{
  "n_head": 2,
  "n_kv_head": 1,
  "positions": "rope",
  "schedule": "cos",
  "batch_tokens": 32768,
  "seq_len": 1024
}
MLP neurons of a small language model. Each row is named by its layer, matrix (gate and up: input weights; down: output weights) and neuron, and shows model dimensions 144-239. Each number is 500 + 50 x the weight over its row's rms, rounded and kept within 0 to 999. Numbers have three digits each. A neuron's up and down rows have the sign that makes its largest values positive.
After each neuron's rows, "fires in" lists the words (lower case) most often at its 100 highest values on Wikipedia text that the model never trained on. A number after a token or word is its count.

L5.gate624:459462334481559460586525481494427434544522419459523470478557491504431473445593566461527444541424525510477498421485544388415492561430507470482531491445463594576497489454572551471508529560473478470462461540511515628425492543460492554492562518458515505532551504509555495491501525451500522448
L5.up624:416542472495516471500495434551397569511439513633394460470483576571524420448447534527428499426477476514453487439434499441462527525520534574419432545562526513502552580575506519478428441459527567424494548585502505540552555478513480507460491543493520549611492489483463617485541466493524619592
L5.down624:469466476456487501517522529402406528495543420502550541486484585504459412536516521486480491463466527431458582473525539537514526459456440499513478495548588566558418584487526404434467516564542426509448505499546556484489472553561577605502507420438544487508506443619567457510483526397478489445
fires in: "as" 21, "after" 19, "when" 9, "while" 7, "following" 6, "although" 6

L5.gate1207:389535582530511453432491433500434548547573513480463398534456442568449507444478457527535407448493571479474480530588544513566597532539432547453493428604533534455517519496498567497474545535538575506519464514490515504529485512482563513563593622543549533403558481487541524515450472496512560522
L5.up1207:480489442539540403454563469441347511458451612453427441489578564544513453529453411553552463504458486533591489609441489461602488545581432508544495521514536468557402463555442478479486440449490538479622571499524543473505508508454532521576525574531420486499546501512551462530531517533549474407
L5.down1207:458565522528556441532492599496342483434471499518540538472582524453572554541545485462609484518507498524506489605511491406458514460433511445583517523558445443491549514506582480513485410426496513570539373499443536414435459555486505528518488421446461505466542493488497584500600539591504414474
fires in: "took" 16, "went" 13, "left" 12, "get" 6, "brought" 5, "to" 5

L4.gate1049:424553463529420565520569525475557496588509411528503546507552474512461553496414514526520538437466513549484464546539494473556465440445490477531593539422542541545580522544501412464509435526523456501462468490492513472461539534568491511544545569451474453439481462505560508539421566573497508578
L4.up1049:480518449470450370559579483583477509455486484457403601477503453568394413473557540543422488484501435483463413433536500557531492494521508463562458542517519552440462547470571475569398467531509446562381608492510542482473471495537415526485493525463605606479533468467476453443546558450546487598
L4.down1049:598464407481487397518504418490427487543390430566452502503522529404551533465502480444492489480502551465417493490469456546452452518550582483478506563557624532470419519549616473465540520505496516492448533444524485474541564511435555453423480504550486558479561556587500566501427503512448487396
fires in: "first" 32, "only" 17, "serbian" 5, "registered" 4, "served" 4

L5.gate708:398538489550494466550570425553498515518500417522476543553548513510483464532571493532550479512525530483467488462520421559468550487484511533490555484513487471552426491573546503490523505479526477423478638473538523569472471544433420547520520564482533429563543550623404535489550470525482533453
L5.up708:446482497487478539526498584494559449421530554495407503504542442378556617531537446512421550486559533448514547451416497459462422505459482496504530459505503472507438545577517395461609530546521582457540524496590502479484516537534449501566468521617488491435397490465486494537533525569530402427
L5.down708:562478466515525392476478423477508424551454514609468567501459525533498466585439474520561486459511500551597477466482522503485438423499585477505539460421476522491428546488475537565378525513479482521474501409527516516539592482509555496613496565578500453489531513472492487544550443465607472648
fires in: "of" 23, "a" 11, "suggested" 7, "saskatchewan" 7, "often" 6

L9.gate20:419492397512510468489401473530492436600475529476437510461414617550556536479491507497475547519454532579445538488536495516496556518454387486513400640496480561505478567505520577384510644558487596472539452528486401508530457558472506564559590511488474427428543524465502531573483512440468500486
L9.up20:462554470499471530506460525523512623441444576506378459553462524531556474442483393480522532453567509537612453466484473580507470519491497546535503482562484506587503561418494420520527493486456551570542556582499478573501542484492610508458514461467424518509504500407515568556520560480464464462
L9.down20:505489489441380589469508492563462526595452584548435404480457565502451523503551446544605470479490569537482480499472569488536451485589469553546460583545457490519545587404576537412522464467473512556486513522390512420467505601544508537459587531545580483500500522538436506540526525436514549531
fires in: "took" 16, "got" 12, "get" 7, "take" 6, "move" 5, "moved" 5

L13.gate301:506445530523458442517440470635476526553493490452568526426524580453415427491552544449442498457528512449404540488360548432513523527522376502503437526515479525539497577517518456489507398512522449414447490570444490471464558370595537437513517492415537491516567620581457544488494489507457488410
L13.up301:460452518504376500577419439410483669553580411533503578494480402553487508500484551558398545544502547466451564516487558465445451427519510460549456502462537461486482477473462521376414509468553596538465324541496571557541518535494542447495442452487503557574517559591565584492541419562501427457
L13.down301:453475556416490402486535485548420529490504540480490395495537493529521449468417488529583476536525512513443512499422521524544454588452409573506539500542427466525506513496512475550580435490574485502448454472517479473578431436439462477512402473536424460367524568544418568450526462426514489474
fires in: "as" 53, "case" 5, "cases" 5, "in" 4

L9.gate24:444453513539486462503424566484492477510481501459579448490479505497419500570545526421590545507544515614549473499518508487383440537495518521534485489551535374473540489569526501502542532451492476465534492533466519431463432561473583456436573586494525415514472503499514518573458572458449490512
L9.up24:448521538354538548467408515452435491427493503489519507609336494577451491576458608489588482425542510491504506477519556408552480539469549548499528489562573483379416495409525428493491558376593445491442547457507605476514519494430520517488465521420507471482556411471535492454464540544523510392
L9.down24:470540562518460455439505517456477633497524563453499525444497585561592579473483519502538482543440475572504476558470482411522438512515537558542529483615478511559507598482525422498496529521525457569458440422446423441510576465548564465539414564494530453541567565434527408485541487528528434369
fires in: "at" 50, "earlier" 5, "atlantic" 4

L4.gate730:509407471427501484568500439518485478554538452508494453486469522516486401504360608595560561534563504527433461535486460513517495505428453463431463471444481501568514575485458560515496490426566312470503509560522559503476468479455456480499580491459483442490549528637538521522523535420457453436
L4.up730:470487424527496497534485535568491468501510611559528531433571503473491555584509481480463521369593499539523376596477534511514465569534466435482501516510460450574509518517565510485430515445491394568406551467453456485495532478399450454566490474602514541470543469473509484523471530535446468473
L4.down730:399501534515535456468570489527450455395482529501496516451496594546571473562574465549489438495547554533505480513491501459501529510512551528511528508471607529503452516585542512470493512507520553489528529454504482435482556558371383484399532449498636567495469597533439521429498485517568514477
fires in: "of" 31, "to" 24, "heavy" 4, "often" 4

L9.gate211:431547465463434438497514468519442481496481560495474442461426544613517557491525518501461443493521480514591533551531446497460470524517504506480594578520553530452601539462438421506492462584615514446485556464470592460532566462546517448596531503460495528487526446650538508470497409533465595439
L9.up211:459552500492536465470471473611453524544400571493559449589501600425460506541481542426526466471485539484561433520414536423458540428485400526466503483448517414429570500508488484601593488553500510545470468488527471459515417549418577429544516448382487490507488444495431515483444531535478423512
L9.down211:510556577502543478438399509483441515523586524462485455447490509541478482490565442472483481523468524558532555492401479545529509519473507452407468505496481486515480498495514535499451486537500432532474409467508508403476561392589514489543525440527472569518559464525566426490520576561575495486
fires in: "for" 39, "with" 9, "of" 6, "as" 5

L13.gate1059:484487448432533433503409468512523523551533451521482533472448529512510488515548492510470369542510551517497465481502565509509521504414451526554470514506507489462555511473507504586559519468395528450550451440501562464541511477431513488550609604500525505458479475521505517534499545468557543481
L13.up1059:506504460478565517460480501520489530402425529462452517522419497535497417521515465574545508496571473447376514463511474491579480445503439481428444483499560507506430554433560463552473512545433353481652501469451532553459516519511486553444579487468513504486490508624543476548470476502494521438
L13.down1059:513457561471405421434412456522558482409526437431415632463419525527446514523477440519461492481400518432575586595580556536479487521446501508483443520477491550406538507496614485461598494540471472535533499426397558513457514534478452538500543515498423473526427414559548465541475367453515477540
fires in: "from" 23, "until" 14, "london" 12, "by" 9, "to" 6, "at" 5

L4.gate459:478538495464481487516469425526434505549497561491518449493587634528463606460515502453503466454487516548527509442529564449518510487406516553447557504503475513592539514537554454505565391430472428468384515514529560614561521478396592539473492485329519435580554529433443540490492569515508529477
L4.up459:421453495427516510490495479477454448599519568505477476414431485494549446560424514409526515518500474533492454488574535496547506524560479573517535531496458529474514572487419442396510511547482507480495479524432414450507467581460553549496436434535557512528450524459454504517522587382494499477
L4.down459:522476541552536420511621492541473478485445438534560494553501529441507455557565491538496543624524502416574486530489526412506442461567607511549500486520528481516429505509504566551498522523519446471557460346534570479500521462556501466503453493550555443488453474509514539484548453502512554488
fires in: "of" 25, "in" 18, "among" 7, "canadian" 6, "civil" 5

L10.gate1050:527559482407517555481456467570436543571505519472483449472536552554520519472510572462446555367524519600476411558512451489404574572482436428443448452521612505500505569449435520462512520474481435487551477494570542458438455498514560488503472537509541549501475461486403481610520586516495481455
L10.up1050:504527532487549532498530496512478507547555470477492518478445492452505585508444553497515558520487520453436389512461537569517427496454566488586443513625433583558495548490485589452553459564452523540485504540558590574493539474483470639468518600386465508457467530493553466558546560445474555554
L10.down1050:513487465489511496557492449546435540401487485459453474512580460509486485512516549539375571463560595451499464533503432443471526516367508470469466477625410482434587490473515549572505371471506449553542485376448506458483484513466377597605463482541469469501485500478536603582584417476498478592
fires in: "to" 46, "can" 16, "help" 5, "not" 4

L9.gate741:499491460496516462539510529471459487522518512521492485520467586519564514500535489484527461564515416518549538557553515569472474529409474511467530480479422527549515542578453520491451541515515403542428444524522521530481476500420463612480514571455470553462530504562529587583461554428572530464
L9.up741:490523485539543445561480490487477403568452550537542506490506543518397585463437519520414489492580577508546466522487436478419377411476500474538451450488477432549569526462427474488373574491553465484522511519551543483532550478446515498430463496432436351573454443539516459525566535401419481543
L9.down741:556502615461545452459581476510542572478516445427530516445505511492575461483467518488418489511467453413453429434498498392506424489457494516335547351530563550501556483526476543502506481496490473486542473493568478615472489473503475491407621525504487419498447499537451499531525496493561475430
fires in: "on" 30, "of" 10, "independent" 7, "in" 5, "recognized" 4, "free" 4

L5.gate96:467558519612534504481502519488507529549471527509541510445436553583487493513567400518512418559469549406441432484531529549495511537526444471478543583496566507576495436459545486506529434523499577476456445474499421619449429454473484563466568442397491481478522510494583543551492470504443523411
L5.up96:548448493560498521432523471493479461541550507507488517559442583535530541457490525544467429508496501477477406464520509535510417493567569519483551574517511573474516446386548509453515420439527598511555464484476498531578491501449432523483423420482567502495526462464503517516613370473483456512
L5.down96:526448484551454508541492507524513519463494497521498518506423468436529560484412562498477486456490467558492456538486487529538374448494508514524555467513495635451510439491467561495490474384534520506592444476473509455550559510475476494467495528493561581574502512497488461525540466501462467541
fires in: "war" 15, "army" 9, "win" 9, "community" 8, "event" 7, "military" 6

L13.gate1342:417479510522474390505651487589400470555462501533419470460400535501471537489578483532597520537486438527371496579467487562549496590577515526441571537489417543464579547459535463526553493535521526500507488526452520523508440438533503468550540486456524442593570518515562436571507525450494617462
L13.up1342:478422502535489473473497404472495507608510530533534621526429465535486441528439596481648450432453435554428546564515596486512465456470572546528424484466533541597546495486519437477489466467486473523442425438463481557543524549428515587463648480482553499525592470537511497529591508509535533579
L13.down1342:417514501490500308539503400536435497449448512508533429464524478497461492398473494452440469476506541418482580430492479527453501512523383442528500478449469528480488530571508415501425508541423516503555491465471502458486509482499555452604486480434459552519466513474538518479436545506434453521
fires in: "as" 19, "in" 17, "for" 15, "after" 7, "was" 6, "were" 5

L4.gate703:500369437439463539436496552519491536597489440552468566521519458448473565443448592488451528554542524500482511477547521537498528523515489493488527462454537487429482541468477466446484526502511529434463507472491443564508504378447504501562533578479468604471494528593481471406431440462487395618
L4.up703:454496466522533427514499436556491509456508531559521511452499532458419447524546429474439442481501430501556514472323470413505498511582471487464544447489527518435500494490438385505578518481498493484429511449386538488479464465572546458576485437481510450454435442526472515521501522536421490512
L4.down703:423617463483458477521529528402423508502447542571434512497584454457494421484448403453488493439486510459571402517545616445611524455490515536508436458509528482543505535549476496475490575448577576529571437600474528570453466477466486435516535531604507480485513523456563456540451464542505498491
fires in: "best" 36, "television" 8, "fewest" 6, "largest" 5, "highest" 5, "birmingham" 5

L4.gate942:548508507462513533421444500615463517484532510432533529390540499550512528469475386514499467530518559414477528444537541537527513451490403445544495428537542416455495463464388567571476567509574490561523548581451495579486455536496466627459478523428508549518395551550573532476492531523433504475
L4.up942:467517551474463408473408456475470482540559540425641517487536543545502425578534437489363501505523477451437532483512504459565540534384567492471468409480414534510434518564491468504460449448464532535526559536488437407539514474473450558527455467515467510505502478474422462531489475547561519495
L4.down942:505550510521440536535449539405595462505471469501438433532422510399400381377436585513579448411483617490477455439485542529507386497503470475471423480489411436462559583491505586443445437490449516526519553468564554455548479414490622518567553502530471538505527530512574549519560476472563505505
fires in: "northern" 24, "southern" 21, "launch" 11, "together" 5, "thirty" 4, "ellerby" 4

L5.gate57:456513472502474504497435480446474550528447513477523458538424498518497497500457450465446481598389491425485550511522531461557585583454456476489522495493594545549552512517452451393561566482606456520501510432495597447512424456506390500432518516484432419376489477608489528491392586553409546562
L5.up57:405420557502572405407472464500488468426577502494495453505503500495477509511469423473491380504521549484433488545473521507487589536535596604484536498524573599539481498499453561554516567566462560518452435565527465521492515468504445516549513513436498432520535612526494618464458472581454471550
L5.down57:488502480526502491469544470473449467437520488511517430485472465495522481500489441417443500503477514537420573483549478450462586579546465491470455567494497500483548545525582465432466497509517542512533494430594532482508495473509438480479432511528425414487494525466550564515503475529491490574
fires in: "best" 29, "first" 23, "most" 7, "second" 6, "largest" 5

L5.gate905:491476522525526548391549455437482436547542501530553433527513451519457542467428533539510456492538505520454506520512483463551499503440536608405489419481540484535418401503398575559513500476531531496542439459480515491417484589577514489539478495496555440524508529509524437439484480517510504422
L5.up905:598527474465467490491419534457613520608392435452635513535532468490507484517586582499421444403528434540531462580339535530473516473634492452532534523537533555484559526522508563441518478493481482438573560575499550466551517454560468521640496570573424466448420482498483522515524455457448471498
L5.down905:445545512586508505490501462514506539396466465590423499620463502517516513499423525534448428620456536414530539486499535545547467428438543558497489454463491470503506536518495508463500458456461534485575550451440478553464410457567506523541499529442465474466481452483567491436590501434569475474
fires in: "northern" 19, "southern" 15, "canadian" 9, "colorado" 5, "philadelphia" 5, "upper" 5